MLP neurons of a small language model. Each row is named by its layer, matrix (down: output weights) and neuron, and shows model dimensions 224-287. Each number is 128 + 32 x the weight over its row's rms, rounded and kept within 0 to 255.
After each neuron's rows, "raises" lists the tokens whose logits its output raises most directly, leaving later layers aside.

L11.down969 [ 97 195 125 142 145 184 109 153 152 114 155  97 176 194 128 191 171  84 157 100 119  70  97 121 119  74 108  90 147  93 163 126  92  98 126 169 141 156 124  51 150  63 137 107 112  94 109  86 122 129 169 128 136 153 120 119 167 114 173 123 175 126 183  95]
raises: ".", ".\"", ").", "\".", ":"

L8.down1622 [105 179 177 104  45 131  85 159 156 156 191 188  77 129 122 123 142  97 181 144 103 154  66 213  83 166 120 111 101 114 137 150 196  84  69 129 136 175 117 139 128  75 126 137 107  68 156 156 129 176 119 139 140  93  88 118 142 161 180 176 173 116  94 104]
raises: ".", ".\"", "\".", ").", "”"

L8.down1046 [192 164  99 135 108 159 163 194 125 136 130  70 132 113  98 193 114  43  62 114 177 166 108  88  87 122 109 101 159 175 185 169 131 140 144 179 168 100  89 120 183 168 144  99 121 131 167 130 121 132 127 133 126 156  64 184 193 165 185 187 118 167 135 188]
raises: " there", " they", " it", " he", ","

L11.down594 [147 196 100 116 181  87  80 140  59 147  43  86 127 176 150  98 108 101 186 168 170 137 170 161 155 176  64 122 120  67 149 101 111 153 108 183 115 142 125 135 161 144 130 158 177 111 143 156 121 144  99 166 133 118 165 157 159  77 115 170 133 113 108 109]
raises: " ", "-", "s", "|", ";"

L11.down1557 [125 137  90  98 168 146 132 182 112 161 177 141 123 125 144  82 124 103 129 206 113  62 150  86 118 114 121 164 137 110 113  91 119 166  86 166 148 161 122 146 151 150 135 108  89 111 112 134  83 115 105  60 126 145 110 160 151 140 158 118 181  91 106 104]
raises: "1", "3", "4", "6", "2"

L11.down194 [136  75 166 101 125 163 136 139 120  80 114 138 109 159 104 109 159 127 113  94 151 149 154 164 156  99 122 134 118 102 104 156 144 162 152 145 129  95 171 140 168 132 148  62 133 136 152 106  88  73  80  93  86 136 147 122 146 115 102  97 162 143 162 151]
raises: "ines", "ine", "less", "int", "les"

L11.down360 [132 122 122 129 146 175  96 126 127 132 145  62 157  93 149 169 126 135 106 123 181 154 156 132  69 147  93 167 130 136 142 180 135 148 151 148 174 150 104 136  47 110 169  99 132 171  67 118 182  85 150 130  78 110 106 156  94 162 187  95 193 117 124 130]
raises: " an", " a", "ever", "ally", "ness"

L8.down181 [115 131 137 105 116 106 167 135 140 151 109  91 105 191 170 147 194 184 177 147 104 131 168 135 158 115 134  78  60 154  92 116 147  87  90 121 151 137 177 102 113 119  83 148 119  98 105 152  79 128 133 193  62 190 102 107 167 120  99 174 168 148 110 167]
raises: "ers", "ence", "ens", "ing", "ful"

L8.down1570 [ 85 165 185 135 157 117 183 171  93 140 178 102  82 120 211 155 140 127 182  90  53  88 156 122  94 131 171 109 148  80 127 115 109 133 154 102 173 130  96  74 142 158 140 105 174 125 112 123 130  98 170 109 120  53  78 130 164 163 112 136  54  21 178 160]
raises: "ture", "to", "ta", "ton", "path"

L11.down870 [155 147 183 112 112 144 109 134 146 161 155 172 176 149  88 138 145  55 197  49 101  77 119 159 116 171  82 102 106 110 118 109 168  88 134  99 132  81 163 152 121  83 120  43 132  85 157  69 179 173 156 114 164 158 128  71 166 138 171 128 124 119 163 120]
raises: ".", ".\"", " appear", " which", " YouTube"

L11.down713 [144 166 137 143 112 134 194 105 125 136 130 151 146 108 106 100 135 120 121 129 126 113 119 149 175 209  73 101  88 127  82 140 150  87  95  94 126 136 205 158 149  84 134 118 147 102 138 100 130 141  94 145 158 160 188 127 119 145 179 170 190 173 117 202]
raises: " occurred", " disappear", " appeared", " exist", " featured"

L11.down1014 [187 147  76  88 100 168 102 111 117 130 146  54 131 141 110  93  83  98  86 137 134  81 142 149 150 115 124  90 145 164 196 138  85 157 152 137 115 172 139 105 166 107 146 158 113 137 187 123 161 110  98 133 164 161  94 163 167 114 133 113 152 172 137 114]
raises: ",", " and", "wood", "\",", "way"

L11.down578 [154 108 135 125 139 146 129 141 130 124 131 176 120 188 130 122 163  86 159  59 144 100  88 150 150 124 110 111 159 140 146 168 154 107 122 153 103 158 141 159 113 128 148  92  95 109 125 124 176 125 141 112 143 142  91  81 150 124 121  72 134 130 177  57]
raises: ".", ".\"", ").", "\".", " respectively"

L11.down1177 [166 168 147 160 169 125 128 132  88 157 149 191 128 142 114 109 126  79 169 179 129 139 102 164 126  63 144  61 109 113 108 153 181 134 129 147 116 184 141 165  82 118 186  65 130  99 142 120 157 146 110 152 140 148  96  52 255 110 137 126 146 133 134 112]
raises: ".", ".\"", "d", "pe", "ped"

L11.down1761 [143 101 105 157 134 197 128 115 113 133 161 115 146 131 124  58 130 131 125 151 166 105 120 129 152  88 105 119 146  99  77 108  45 113  99 142 194 101 128 163 124 120  75 142 138 167 111 102  57  99 123 107 127  99 159 115 124 108  93 187  96 123 106 137]
raises: "s", "es", "ts", "ies", "its"

L11.down1364 [136  99  85 163  94 131 134 153  77 119 133  64 146  94 152 114 118  95  88 174 132 145 103 198 106 106 141 119  70 162  41  97 150  88 172 175 162 138 135  78 152 181  98 109  94 101 102 183  74  82  88 154  74 129 107 115 202 101 131 141 158 151 132 171]
raises: "ina", "ine", "ion", "ines", "ist"

L11.down697 [ 70 142  93 122 166 169  90 106 120 114 149 119 148 109  95 151 190 116  97 166 135  77 102 174  85 114 100 119 169 160  80 102 139 124 148 159 101 142 112 160 125 113 180 100  91 142 119 113 210 164 147 131 128 101 127  67 139 185 131 118 172 114 112  95]
raises: "6", "8", "5", "7", "2"

L8.down932 [130 170 142 113 168 104 109 144  96 113  83  84  97 188 139 124 151 102 157 125 145 151 145 190  68 152  73 102 163 137 146 125 134 105 140 192 150 170 170 121 136 129 153  94 186 130 124 170 109 119 102 127 112 168 140 121 134 129 130 166 186 128  97 111]
raises: " ", "\n", "-", " (", "."

L8.down1194 [146 114 135 105 110 151 202 162 101 133 135  67 108 112 132  98  97 185  47 122 151 108  98 243 140 104 140 174 171 155  47 157 166 225 146 141 136  91 149 137  99  32 176  74 107 131 113 132 124 152 159 119 120 111  78 139 146  58 132 152  98 124 143 105]
raises: "ize", "ose", "divide", "rate", " him"

L11.down1075 [136 169  72 109 161 164 235 161 161 152 108  80 120 126 107 165 125 126 137 137 166 116 158 150  86 148 131 153 135 145 150 123 153 145 166 162 179  68 160 129 195 129 204 166 173  83 216  98 138  97 121 128  86 162  85 152 172 130 121 145 102 190 169 101]
raises: ",", " he", " she", " there", " it"

L11.down402 [112 136 104 153 163  91 142 126 104 121 164 130 123 134 172 129 169 128 150 170 112  98 142 152 101 151 109 107 108 142  83 175 160  97  89 137 192 128 119 152 133  97 130 124 120 113 186 148  85 125 138 167 141  83 134 110  99 116 156 203  86 110 147 138]
raises: "'", "ature", "’", "ease", "ate"

L6.down1025 [ 81 116 119 137 118 138 131 102 122 167  75 209 125 139 144 139  96 114 160  77 114  93  92 124 127 119 126 118 105 140 120 184 132 103 153 165  98 167 148 182 129 123  57 111  79 135 112 185 157  85  98  73  94 146 133 132  69 125 111 101 107  64 168 124]
raises: "dor", "nc", "nor", "nce", "nt"